Part of a small language model's weights.
Size: 22 layers, width 448, 5 heads of 64.
Architecture: RMSNorm before each block, rotary positions, no biases in attention or MLP, untied embeddings.
Training: a variant of Muon for these matrices, 10262 steps.
MLP neurons of a small language model. Each row is named by its layer, matrix (gate and up: input weights) and neuron, and shows model dimensions 208-335. Each number is 128 + 24 x the weight over its row's rms, rounded and kept within 0 to 255. Numbers have three digits each. A neuron's up and down rows have the sign that makes its largest values positive.
After each neuron's rows, "fires on" lists the tokens most often at its 100 highest values on Wikipedia text that the model never trained on.

L14.gate939:170166134120111100134162201063108162142135117117125142157163151131183188099154100138116111176089129131131120157107123138142162112118090138132127148106088142088116182138098148123150122093138126134149116133125112117130132175126115124109122116153147136109179128178136141097135124110112130134125142173085147120125143141143158119117136146112131136136121112102121110113182146145130126135144
L14.up939:110133162090155152170125155124117137149112138140113150143102109140129108179108146117141145147100112162112099106126174168109155153096129109102106139114140102124135144127071108122138042097097089111093120126100120134144159172131115132108154113117116115150156129131084165123088143124096148184150140096109104113144112133153149141109105175129086127109154177171142162114141164104123134114142
fires on: " of", " in", " |", " was", " to"

L18.gate1168:156123141108117094118139127171111152097147095151089109118133133134177153143149156196143148126147152128123160137140159111126081122154120138091135105125112137111151114144133120150189141082101162176138130149133132160121155123120120123151118128151119171103115144119141126122115134065134112127086116131155128156163139094122186143080082141114147138132116122147144128106101110135133159121136
L18.up1168:186162155120166110114137112120106138150127108142146141128112195149109126093063144145095131123155127097103129121169167120180134104115069093135122110093128116111094129141141149155153138107089185131137132113100132118159118128141140141094111137143117151125137134091136140145167144142128131108130151120131116152106112148054095147167137130158143148111116136068117110137096130141103065110143
fires on: " |", "-", " ("

L18.gate252:111137154171154168095142117152133170108113101093148121124113148125091131151124159135157106127129140076106136156157113101076126120097140107165129128195079157112142133057134134121098140175148167119123132129130093140144134117127158108119126129112125123114145096164142124152133121104160067093150119142137104141106143159108121139148052130114141169141157089105130134126113121107136129155162
L18.up252:071127140172145138088166173144154140135078139129134111109095123087127132130114142139172148129152149143108178144157124139123134122115112146126146133175118128073168146050118144122116128157112109138106103122148114109126086144126166159125087169159129118160122107171150150120098134153137092140134117097079143106099156150155089128118116095107165167143172128136111086123088133110099157139186
fires on: " ", " $", ":", ",", ".", " £"

L14.gate473:138175138139102152133097092096128112104109161138116158125112092139148086099150128159163105148113108132106095130127147114136107128101117126122086100076111104105121128153094184139114161156124134081129159169132116092129115116140170096110131157088127139154144139100121110143115128126111114162148135114105139122104173157117138152123101075115147156143148138149149119073120171160151161100117
L14.up473:121152093117074190118167120092090145129183110153092088115112114146201127150111168132142138124087141127090117110165125130115140135114130097198109088079097107156155122097090128108129134160124120134138085146140186127088106133115104143137114129118161139107125107117112103084157133115124127139140165129139154078149145082141115089159134105136138141124141121125149074166119109120122146153096
fires on: " ", " |", ";", "%", " from", " and"

L17.gate735:113111125113110143126127102134159123129155117169117141157122131109158132106122124155110142073116120087130135161163152122134119119115163105137191101133101147113135152135089143143108108091137127132160083156083154137157112153116160136101164150102135149150094182130149144104120100103125114153067130130123137158141112112100151098135135123114115113143111134128154155145137145150089147105122
L17.up735:126136138148128114125118109109149144088109109136160136122122148097132084112151122078134119139122112186118147141110147137150110097142087131130162101098102103121167119138153089091140093111118176131142116115133118092109124127110125146115138160125097117156124131107099127096166118140120131111082136151107131099120116133067157144126116144147152132170140123083115149150095105169097168101133
fires on: " ", " (", "200"

L16.gate31:105096120151146127154163130159122159130125167116142140135198171165119134125084170121120158096126116165174120120142088150084097120181153123124170129138154145149129099115122131163092124166152137106134112116108135121077156111102151104139132130118085148120128124152103171110080153129133161126122127107158160126128135095129110137119099126144127115117153136132163120142111187100134109123109
L16.up31:113102121121144121105148112133100113171135141132130100110169151099095156170106144127123144135089129119123171135108107118128132126165141151124126132124109104106087121107108104130108130137132113075115129126120129120105136163084147112083125193139098181115163125157148127066112153104136120130111123125175161156138131069096140142148125132142099107126158099161150138138103146105110141128149
fires on: " the", " and", " to", "our", " of", "|"

L17.gate951:114118147156123116135162109139146139103088121125123100132126097082129148156144148134110157101147159122111107139105128135116140131127067105104105122133146132138132136125141138154122056077089099102138121106125113128110119130171135140085142083161139116133118124138183076147142152088104101115175144134120126144145124102115094132179131131126136122109140121150087139118182131168144149130100
L17.up951:127159139161083135161147094131131098156108124158130114129103079168187105140141135109160142130123105145121128134131171112112085095144117125130181141096119097123139116122173154116103084114166147106116109178130115131131152113121120154067129111095109095086161125097151119098137180094106157139069125143150131104143123123159108107183118074120136127103118125094136117154154114144153118120113
fires on: " The", "201", "The", "202", " a", "-"

L18.gate1127:116159106103149122110130076136149143121117097160137141115098104136129131143159138138089122132133135149123147098147106109087163116079146108112114091133117127098144087103131156146158127084154101161164121141179108113102126122119128137084151114117133103127151087110171131132106108134145138097124118142128116110122160166125128107138161153134119159149138140148111130089151162127147120126096
L18.up1127:117098145171117124118166119102148182129181167141123127116139112095157153138114144132108121144103108139160125146141126117113105124125124103138108148090127091127162155167129124093146155152101151125154096139160153151110094145158153116112120155161127088079141125132140154115133100119117126170100155124108125132141144142106132114161129125139128117087151122157115124155146138133130115135115
fires on: ",", " and", " has", " in", " of", " |"

L18.gate262:143131141095116147133147151140109162140137097158108086147142098133178143116091111113118161124113134139112112103140141127089114168139121159136141164137100157099110107140082083085110126113136130093162122145139108163163143109121105126107123106128147127119132124115125108129102113132117160135164168109130118109127127125128136135123166115112161092156156157133103113120134082104134096141140
L18.up262:119105048116142124113153123122108113171119091141107117126121120120128139117124147129117169147101115113110129103140116105115133180153131138159116144181148117083110102140126120155121101114126126101098090142076088145159162133122122166082125113108112101083116135083158118113102093160103150121116128132123144127144119098151150137141118117150100112141105122149129111133136092112124118113148
fires on: ",", "\","

L18.gate813:176144137100130150150154123089133087076139121140106096135104140114149129142158121115116101135140071137140124117156110109128160151121129131128083165172086172140109123170136104126117180107150116109118171108125145126150156115155096128111130096103113146121097121119148124136117141138118173129138122142132168161115133087134133170119104129085142145171149120133152083155132170097108072060122
L18.up813:100126085139095151161122090160114134122084102133105109122124177139172105164100135101095149127148155123088160134144130109125144135172101160116096127129094116176154150139127151148162101116101105094131129130146118143169157136181086107139125141150135118101118088128134106093157109145164131097110148178108130135159140108132141151152132115144138118139164108153104113120147139149143129125144
fires on: " in", "In", ";", "-", " |", " In"

L13.gate849:112130119175131144102158124153134150117153127117138115094089124124134122103123102131131128085081126105109115123127100116123109101144104146074178161137088153121118108124142130124138182078114128108133077157120091089135140126164137110152127157169120136144136119107103154134124156139117116127172130133126118185135116118146111137145145150094147164111131101152120085067131114133109158094127
L13.up849:123160082136147128139139105099124169095160129140123125146122134135149115095125139125157124111160149092137136107133077134152099141105159155115160156141139130111090137143110132124071095149158125143135125140126120146124142088110131112129137161129140123148107100129154145133100122102125108128134162110139119155137135121063093131149234130115134116165122108156152145103150175121120110156151
fires on: ":", " |", " (", "qu"

L17.gate498:142089139151130142089160129138126156097133131173148128098112119119132146128114124108175074096129110142123116157108122123130145116160111120113091135162131170169153168107130096158123125076138145156170127105127085151131151128108153141148079148129141141109130157130127122135112121155130145114091118116160058115155154099115110115145125164074101140140120095138153141137147196163131153151180
L17.up498:070130179133156126108096136112143130174124106157115169130164144136152151117141119137112101122111133154118128118084111120154115104166157125100116120137117137103124112145161094119106113185131071120131130120138127149123100095129128125134125132129108103171139115118142133122160117143143107147128145090150128135202108135122140108141146126118126103127097119140130103168137123117085134118082
fires on: ";", " |"

L17.gate533:105180127120102119113121108110165181151167137126111119165151140120126141128118176092103142148091101138118109192132137119126119108068108157105107143128120142128115121088119146114144135161131146139116115161124124151103113097177143127108154144127138134154131093115122115111128139159120138187155150170106086044116099121105091129107109134107113133114130158085154138113136148127153143168165
L17.up533:115146130205103153098147126164141125096109090163104134154113090163145134117109117105138146128060126141102151135138091079156145108119114131162081133118098101133103081126159112097097111150136126115171147145132124104169139164161148104131147077113105132100088104136096098122109126141118125135114144123110119108125098123114143123125091148093145156156093140127148152137150128152142114134126
fires on: " |", ",", "born", ":", " died", "."

L16.gate1159:126090163110143128146144117114111130130142138117160126151103138098109132146137138170134124111109130113110111103140114108153122123116099138085117111106086125116122139115132139123115161101163087113123115147156163175121143123120141126113129157164144130110106111117113155108141094149141150165102126130153138130100100135099102141135181156123120097152167139099153158136084118142111099146131
L16.up1159:135144110149121150142152146105154122121111135115155127112085136143146105106120112126106127113137147119121118135116128094105124137156095114086114109125109152132135129162126174129125145145123113129148127117114116138159135139098097151153101109149123149077107116133133117107126101150118150146128147129140151118066140107141129133122178136131128057132075120118145112079143119159151115141107
fires on: ";", " ;", " |", "aged"

L17.gate234:150141138102140156125140149177135088111109154135137117119094128109141162118136108159122118101122093136114151129156110123141097084132140097129099109100123131128127115130112132139141180100140170148135129102141156140100152132104135127124117112117138149143149122136142150136124094115097124117109148111159105117113137133118134142143137094146131146157147145117107122193090131147142113159142
L17.up234:154090159160129146099123117098095133124157104144093140097102169113151109122099165117121141147134132108116133117146093116143156095109126139119094150131126123122144083145131101106126086182132130158133133119136152107189085129127137151112124133107130173136120158149080112112133127110181111099127139138136084108175147124103113128137136124129104137119126125082102160158123136160154113193124
fires on: " |", " as", "-"

L18.gate452:120128164090113094099148136094076119159093140135108127142127057172137106120145126128110135081089129144100129111094119133131178052106130167107115129160083133151152128102141132138155131133151110121083127109110124126125135147154114140137117144115146148133128163164118123118145094114156148181116162156134155105144159097125123120118145132120143198137140110094102142092151115151123126171124
L18.up452:129158128121131146156133165133102171145133151113135112135149111160149132130086126167165160115125147094095110125115138107165125091107110152191110116147129075130174106131106099117161094125149128135138111153157154158108110112120114106160112135077131138145136143082144105091119137133111109120108132144127156153130141078120151174112127166146136152114140130138166141127112090135124158090117
fires on: " ", " |", " T", ":", " was", ","

L13.gate864:135137150129147118156137156085134155080157110120127134104107153126167102119077115122121143172142123113090124127138144120106116105143122135098188138142128136125158163138100107082122104080120090154109118122123107142140122111131087191127134081146121133123121176137132114083134152143101151159138164093106144154084105073096086133149141157119178141123153187146110096097145133122142131137145
L13.up864:145140141160154093138133094122128113125129142154176128099111141159111175136118101112172150123095118129138107111131170139144134171125112165112179133123097131100086119122146126119136142078104126108108136138121088125143151106123137171107159116119112114158172149168170176161124079118153161159146099119109133105138134124103130140134139155111133132098127132111130156155092103097138129140141
fires on: ",", " |", " by", "\","

L17.gate989:094116163180133170096162124156107140104135102102107135157126124165150124104143150118132160139148118164124123119127120143152128115104124152144172130128142159165193166088161110118126060081162129141162102165179152106157117176090154146120091144134172124127132084162168108100139132121126092075112122114087137137172132086120124150124071124151143132109138169130128143105092165185153080112109
L17.up989:137134151129116133103132151179132153098166144126119127119133143135083157135144165154097149115177095139133123111126159098107130146117124125122119126145118156090134172109099110105127127135102146116087135096110128129151089112126112126091096136084169150174100124115105123115087129106139116127150122087141152116135144105157126102166091159139134117085169161150088141134139135130113120146175
fires on: " ", ".", ",", " $"

L13.gate1089:142132110163119148076142114139079158169168123119093160118165077155109088114109156097135142107143116099142106127113156115159118124135147137107135147133133146135116181160146102138127127135133131117107086126147129135163092137111114105148112125151153173155143150151139156122138119083165125101148147108104137127139158112096169164115135133148125130181134106134147137172123141103110112138159
L13.up1089:163118105133151125121139081139139112145145130112124114144132153109118114147134113099123179094179076064176133139085117102119155122115129138118146124146117112139144126103143126165143131174148136144138131106102150111108132137156124131125129126140159148109109161146173109157155139080183114119066154092171095115145104157109124132164106168119077134135129117121147145114160126165156111135137
fires on: ";", ".", " |", "1", "2"

L18.gate600:126104148098108126105131179141112117141154135126107104100122129150122116101128136118129153130095118122159137140161114095099121095173084135110115099128154124141115090134113106102127087160124154152152145087120136122109134166072118152108146131170141115156163172129084123083144131134120118148117128155135107142149106134089155090118160135140089115112113117155126115131141096144128127078130
L18.up600:132142123126124157144110137142127154140156133108132156102132160096116164140145113122115144114073096147139163113137076116112117110126113137121182111096191111137139134151124110178159129143074120166107137107116136112125125155148138136113130132122138101101114072126086110104180100140087086112124160148127131152112125144111140095143119159093137079123095137154108120168125112131117142144118
fires on: " ", "202", "200", "\n", " |\n", "–"

L18.gate657:146164134103115127093131104149103096162114136130122103114136151182079125131114126113102164149169080161116107117127104142120079088128166184192106118125147106100087153170099115145100188154112183105120123152173140129096145120137123148133154106125158135117162155139159157083099142105096090123106129106114162139071138105109084126161103110158134103089102150132115113095111148112128129127107
L18.up657:144077121100140114104142144124109119162128103150122088119128143127165147146137152118126147165143106141132099120122116121144117109143089112154153150042136131151113143134071101171092138131083132102138130140109128122109147123131126123116147116158155084135151111113132110147125123102139062110156203109098145135145127099144122127155146137140141156122114105121081108126100112118084166134092
fires on: " |", " of", "==", " and", " head"

L14.gate1016:157123131157120147120160138129153130087110092122151139103097141142165145095140117184111126131148173165137150118086129070168087092146088135113088145110126093100123125125122111113137091108104147139125164137121151122142125214124126102119135121177109137155147106146109091134111125132146107101087156141142134115132137172146176102143121131070159121123124111115122152118159100142146139133172
L14.up1016:139127151111137114105144116137118127107126153123136110113088153093155158130138117112104139175098065114084113174128112138141135101150125134107127132063097138092146142107157138132099108095097138128088124115119107149130124116149093120125104091116103086109129103150144167176145157149104131100133145137090166118130136138100149139137093118094112146101129115151143208125105137118121087126093
fires on: "-", " in", " and", " of", " |", " from"

L18.gate666:121118120113133159091123099098084129124132111148166152111170134147107132074176157102152061127146127161134080169123058143140082069149151141118130126115117132140128125098184098131153106105172171109144142112170167097153146144091102151132120076134111124152133118167118126120091082141104135093123141145138116138149141134084151152131121139118109105111130110104126131158152146127113114126083
L18.up666:126088150095114113140144168169129102161162116113142140127164130107121135138119142122109135156139103143110132130126143129144101086146151162104152094092140097137119105153122159125115191111117120101106161109122116111158091142110110152170135164135099102141089147134135125095191105168131148169133145148150118158113126114046105109147104116097167125128121161093093144100123119112106144145100
fires on: " ", "–", "200", " ("

L17.gate465:135116149145103122098135100079160155133133138133112178103124149171117170068094154099162104150128143187111108089157086117119083098134140120118124114167136117163103122134136132112148096089139111100171109131134116164118126140100145088131108168113151122148141135153112131119129093118140130142119107137136124141107131153115100167122077109139113109147113136083140138128115143117152119134110
L17.up465:097126115126138089116120129123138120114141147071157083104147138106070154162110124145119134175126058114161106116093166151131122098143118109086144161131161104149136169126087124129178141136111103072122118109101121143149124131127162133163102112080147118184143144128143144127131123108145118193102136133151112125193137115147132119157083121158098124146106126152129130111121150142114118127143
fires on: " the", " Women's", " Men's", " in"

L16.gate1082:129162111093108134121152127122155097104128111142135121096103123145183133124164138073132084178086128172084108151128150123189114107108130147151099152146097179112098171134150110092145129135124130100177094193137145161145153136132149099098129129120115137117162093148123113120136145154131158205099150169134136107111148124165101108129131149081142122144166129101138053111177166146134131129141
L16.up1082:111180160140147147111143124135138122125096133132117124049132123174151145125156119098164095160060131154105095128097179084122115133114137148147082150131118203091122138120154093090154114150143112116129098173142147163148170156123148117090163110112123084164143111152100121132139120158158132153140138149119141072115121144172151118180103142158156123110145183095135118136164146173122135118138
fires on: " |", ":", ";"

L18.gate638:089114146124141155102110116125119133105166157143144147140136098147118120145119148119115135131140079123145137123151162122102145088153152134092132142137143119152110073129133109134057159137143151120113122100181101114142141120099110125163138139110130159141133103087162152129155066155157073122100153153130121096110127177108149137100121163124137094115111082111080145143153154123138119148156
L18.up638:083086159145120127134135140164103170078157103086120070159100142113138140112123098127156149128132107136137134126114094152124108105115136150127084117148154128105141128094126106135089205132123108076130138133121111111142087161150125096135120134105077159134127118120214147173176078166152134105143135106144089147090130161124096125137097156085123163149137112126131083092174121102160100102126
fires on: " ", "–"

L17.gate530:132126150116160147117080128117159127094134143119170120114151164160155146112139144130116131119132167121103156139116109115152093130100133125149107118122129155097132131195145148135151166105155139120154142148124165114116112098118150132121138156109127102131137154136153127116171119105177097067176161126111079116117107118125162138161117125143123113151128158144111110098113109135135167090135
L17.up530:120109120140090142116144164131126176142111109153152090103095162170160111134155116130135126131146144154156159131158130124120137127134110109161116133165176118134103144153138113112132071136187124132163152159106171140091138142130101134128151129109148120112124124143143125052178101092188095120110162121164148121095125115115138118179108113102109126108115126111147090153131104098126135096128
fires on: ";", " |"

L18.gate1085:133130127130143099117180125154165120100136145140114164105139154119175069118182119116125107144101134117129105124127159124139097113153133143198122131109105162154073101134138090116129102115135132115136149129154097162128121135135088103064113137123109111176165142132128140116116143124148158104139169141114143124159137090123121090115151145122091124111169106138107085092082185139087078095137
L18.up1085:126135115149153121141128107176129121096118087147140122116143138141148114095170119155092158175154153144119105124122098114154132089153135117136091096135109137139134154171134074161122084151124140127144091122153125148113102144082103098107117145107087099151135129090109068176106085099169124117113154138135122152130150126149116161139137152113157081143163184149110160127133096113097131107119
fires on: " |", ";", " ", "\n"

L17.gate1022:090141159123106155085148127105160147120071111147104177139146134118094180123092162156111127146084111104158096136109161135159126177122141100131132158148111161147110124114125123154126150091121081147106150092111104116141103147097147117158120170137130108171139070148144120142152135101151136135117134134154139151082160144154139107146120193125174126163126083108112156101121140099129109141138
L17.up1022:079141163121146108125132094102132149169097113128079095131117122125118150119126166144162170146100166126100131124129140151129122156123138114135148162125110139132092129123091140144112170119132090103144083109120127172129107145133136138110122090084118106149174084116124104162155139100130137113113125139117152112127132124127148129131109149098122114115130117144099138079127129099140102129163
fires on: " ", "===", "h", ":"

L17.gate1215:119158138178130122126099103114140148159170154097112116141131120103141113162095179111127146091106139097120137121100128171128111133119148185117163118171101161154107147135111072168100156123116130111096109174175103161117088125113151102119140135149176150169148161125151124116082136139134133140170150117134141148141107133126102132173096156151130120119101132100143138120116126127132101129114
L17.up1215:096172126145123085126112121166166134155146140173183127130168110116083128125121150125124139129136086116147131111100116150124124160113101140109118112149112145136132144136162096123089159149089143145111114179137114179152106133123155128093125133148146146137122130142127099120133109108122152168107140137150158160120111130156142139097107158142113127154135174142121120120084158156130109153103
fires on: ";", " |", "H", " Sp"

L13.gate14:161130162140107148102082135151168130130103119126078091101098121150108115107086120133110127119128134113120122159089149149114152174148132125135130148124091118113154104142162087127150140096054108161168141136149138096126084165131110146149199123105111124148095124098148141135139138176143132140128126165128120130154152125140115122127126135135139118112089158138105089102126119139151091152087
L13.up14:139134137163086165100173137071103109123153091126158137157136130142129141111119116160145114121114080117134158107135130124147137089101112112155109130120149165098078098137142145171105172116149154140143106124119128124105130086127072088198119143110096189075098065167119108100118135110145124137158120099132140134112131079140122139126147099140127107152122139076118106131133077143137107157145
fires on: " ", ";", " |"

L16.gate1068:128103138117143185145099149115118139132138131136107152128126053172113113174155156147142107088097157077120080114116117167118138149119124149130155147131131175098101140142124117090153160086181130129097110127117149123145126120119130140135126151158138103131143147104095121119152150140136107081148121120123157097105098120111169150130140122104118094145188133165130170196140109136108123097138
L16.up1068:099122127114104133161123163136161144097102167076151092130147125172159105092114117107127133127143181116095133129119153101121088129134124117092137146098124150126094128160138142097157139090129131128103109110137130121122145093114073113089121145138099146113144114106135132116084086122111106131142098114126143137127117087135141117132127086146154088097112131137102135114116141144126098116133
fires on: "0", " |", ":", "|", "==", ";"

L14.gate1192:117132147120091163109169158109148143096146150137156151100137149084100093100137124128132104119154129091093146110149113159119139156061076129129126155111105118080130118120107122087151145146132091117135120123150081121169169112079181165114082139124110132113137085144112142107114153123128146155052103132134134167165136146127102132095139138122138134125131134090131152119154131160144186106120
L14.up1192:106131182140090149098106152152167135128137162117147144148161113102143132127138121145119095123151079131162156142104119107089139093163129144114112163108135150128137117158143074124130074117166119142111110162089160106169128138120163118148109136126108099048147119114117139077155160104118130117135103136105162125131135099090161134111131120102145122090112150116198138135089146146074133100129
fires on: "\n\n", ".\n\n", ":\n\n", "===\n\n", "==\n\n", " ("

L16.gate705:130151126118112138122170140138092113133151123146109104145160125102130133129107117114100106076162172131128080164111090149156098138102091144165091130078079125136131083119119165116094110099169112129111139103105163153174127141119091107108097131126150101135110104150133124185156057147111090144102125137128104147185115134164147136105116125143131066115116126120129153126148126135110122129118
L16.up705:131112147098078142142151164157158137135154126122107161130114126096159121133127144098145151079127093129130138150141096122125121122127103071127116143098129099149180133139125183126099121119154101141090155168102148134158089141102132113096097146139134138160097101157076139171151150131132128125115088140124111153133146124096127142111106104136184126143119104144134109124130126151133100143125
fires on: " |", " ", " (", ";", "15"

L6.gate712:126120126089160131121156160104115136111109097144148127095180153166148126151148114148134143100123145115148090176131085099131166111125140111116124154114153105109120134173131130131154127139154138145146163135119151145145149112119090137127120123128117142110120122149097136114149132129112126115126120084127109081102101135082100119129136080092112110151140128147152078139108154123129142094105
L6.up712:153124149107137169138164107095105120098128107140110083111145126142150111105151129159117153124093152116149143176123130168127127130140140141105128090129105113096106136129161138085120168103155107126169113103138121074174110144068100159158148154100162155099084097105109129136108156148137096083112143121128110099125130162135137168087084121137114150121127133152155098143115158135121135095074
fires on: " to", " one", "%", " single", " first"

L13.gate365:176104102123114110097144114125143141128157167148137118133150194069144128067121095136097131106111135119141137136172118121112095135142088099097114118061105092089156116135129102122151143118092151137119136134147120123140088125127125133129125158133110147117160109132136088104162124113138147143171126128148144110113115154078115080099095139090118132159152143078092141114126157142106144111149
L13.up365:140118151135162097128162117108091119106115142165110150129140172170124137115114095130123115174141097138106164123159160147174178150123110136134091115104140103117133142147130128110143080121115145124150110106172126119144140111112092116117134131097130150122128083131108122141115130054217093111136187112127163140153120118106157183106109149124124129091086125125088146121093161161113108081120
fires on: " |", " ", ";", " to"

L6.gate934:153194159183135075158139154097135138139106136165100132102150136122154127126165112115154136086144100078129147134112154119102203130103164103099171135143136144141135124157120101126174134140051122128162147110117136093163168105103130136120062092156109138136122137185151122152098133156121136148103147139110143121138116080153097116124130143108094127136161100134126111144168159117115165127097
L6.up934:140145137126100165147174136149131145102095137162126106086121109125120118141102114099111112129080117154113179134131147180116142110159174119137136152098107091195080138120127128121132131133138128113158138153109108136180149135100098097142160113111106080095130109110141117114144116097156118094132122151084108113129093123098125098132109128102130140093116110117149173121086130080150115145088
fires on: ".\n\n", "-", ".\n"

L13.gate351:147168133140125144133143094100113152142059117142089194099133101177111088133132095118165091141115115166160116126140113101124140124133123150117141099134116187102113091132126111117081169153090136114143135129108135152141136164106126118154169158140141124126097144146106114151181133062109126142125121143152104130163139095099128137136131177104078126117126137121153140150121161122127114111095
L13.up351:127163099104176135118094140109149106096138121121171095093125120114072155108127127132155131127123108148173100138173126128176152146115100108111135118106099138103134182111065113132115112102102094117138107168121133131141142146162130113118180157169126111116136092138145133129117127097156157112113166135143128149129144113178137099104135112140151165125101133142115092117117139124170127176160
fires on: " of", " to", " in", " at", " from", " the"

L17.gate855:141147152149126137142103111138088154125130148139143123124123154153147098129099174177160143098147126101139106101129118145106146117137111133147139110172160168106183133153139081150134073121156144188111136140118103148101128143117134166104119128096139143153106125144150171069104116104112117115124166108118113109127109134101125142178142164092108131137111070132127106117111133146140166143133
L17.up855:118101105134128133121082122087145112125126121129124130150135105146132112158085144129170117159154094159124097127125145151099122143147163126080122095152183089095121111092115097141164092093110091115123058130116070144129149098118122095095105093126122123125140117079131091118140151112122115140147093126048153142191093162143137115124194161137125123089111119154148138168134110118118138128140
fires on: " a", ";", ":", " |", ",", "-"

L18.gate166:104168086100134087104099149100140121125129130112105123176094142118138119144114143183139156160150108096143100119125156112114129115087127087115169132086099056161103090128136148122121155140115135126139096127133116131150139107126136140142129116110130106161134107065124109120130174091123146085109138117119152061149159153119161137136145125141129152125144139137120110152100145161141129101124
L18.up166:111150106118083098132113130134131134137143099109126130138130133151147157148089148157104157144133116157117131133144144078121111110084137138153113168065159092108145138101160145116107128132174092140149165157125134120137186111131155109164111075143116127109103154149123129091150158137100159108112191154082103124119129140092104142097105162099125154135151128124075154131124118129134147145133
fires on: " was", "w", " is", " W", "-w"

L13.gate573:125127114146128160123108104125128111149129113092115128144089117139135104140154111111143131083106116111134106091105133124163122093172106129157129179168141107138136138154147157169081145128126146092157102120153148110078096176122126102159156106127141128120147083124133101118109130151123154104167129095092110148175098153185123103126146137099104130119094140115143117121123133143171146151134
L13.up573:096137130130135165126128143142141165114112134152151159111108128152080126105111128125134121135186119143105112151166146143119129128127104150123141132142124119080119143162169150062106169150141119153099141105131117109133193099094107151135140097086093156077096159108158179132165144146123085131167133117154116146176119064079103074160117114129096125122125088121155081129116135115105097103153
fires on: ":", " |", "3", "6", "27", "4"

L17.gate838:148154144085149132125114164091132170142100158134091124173110148138131170154109095158124127120117124144096134127125108126160123175139173115135074147149140092096087110108139188098127124086123128091168128126088145117141108106141136127117126128108128133128094133131133111133135118145088149138127122113172140116118142128086113141147156112114166142196150146130111108121125092093100096131134
L17.up838:135133170168098135096141140118117095190145095134107098165140114130153135137103116111101111124112119116101090148144091109132118160188087114143144112094156137133126118130157141153147112111154115136145117119170127120129128088111143133120132147086106093118121109107111096109088114153138146089127114140140156105110128133110141145158108143140120153051137131117084143118139110135095101160118
fires on: ",", " and", " has", " from", " "

L17.gate980:142101100134143136102136153142183124107143111135111132129091147130121147094117092159130148114120088158140127103138101143134135112099123142118146116148105129112174129128148120169132138118084123129116078124109106133118132122162118145154133103120191133134118120157100103095131102134131120087115131133126116096133146132129158135153135149146114131134116128115169152133082128157150113099146
L17.up980:101087129134098139111107172149160176114133155140149116091096140162115112165081113118130134107138094133128112146101118157112088106157114132106128165123147228117148124093127153185153116157146161156114104115159182129162111126122143105095136096131133146116170108172150113119125150105098101106154131158105152146136138099121133135136104128123150154126155143140110084107136186103137130142130
fires on: " $", " ", ".", " £", "$"

L14.gate1070:122161139143094122126169083114098143135109176145144134165117110149158169130120095093119147115110143111107095083128118070105165121143142137122114123093159147138125093136111154070137144106093106162115140136125126182130129140110137119125140124133092173099172133152093119117133113142136115117098103115154112115129175144137146148153097122140119170125135132117100138126142133125144178149140
L14.up1070:102135142094172130152088102103159134108128172136090136118100141111112116125123101145140140143140122108127118189148134104119153105090153161152110078110181153119142142139141118138117210133118151112105162098090125120115137123147133123114121144146157123139153168171139147129068140158157087130133163072148138129130164110115118099160080147120133143130117116155116100112136115147113099146109
fires on: " and", " De", "'", "&"

L16.gate477:104131174137132141119104111103134072148137150124115111089148122113128162134101152117117177137132134120068126138106120104109114146108086130101133128138158158135138116112118111096089111134129125143124126155174147135132109163083136161107116145144071113075089131142105131134107133118132100120124126150161136124112106173155115115122108096112122141109084127137111133125164137127145131167101
L16.up477:162075137148145095087105168061124146127091093125130140127134120123074131165119140114129090143112121122115156104087086218135134146142153130149167141148115103150139127155160125155162160162155098153140122138081149140102142159108091103184077119134122171090157110141140095137124145124146086140134127132168110124141138139164127121147157098100092137139143155095122068174133116074162125143128
fires on: ",", " |"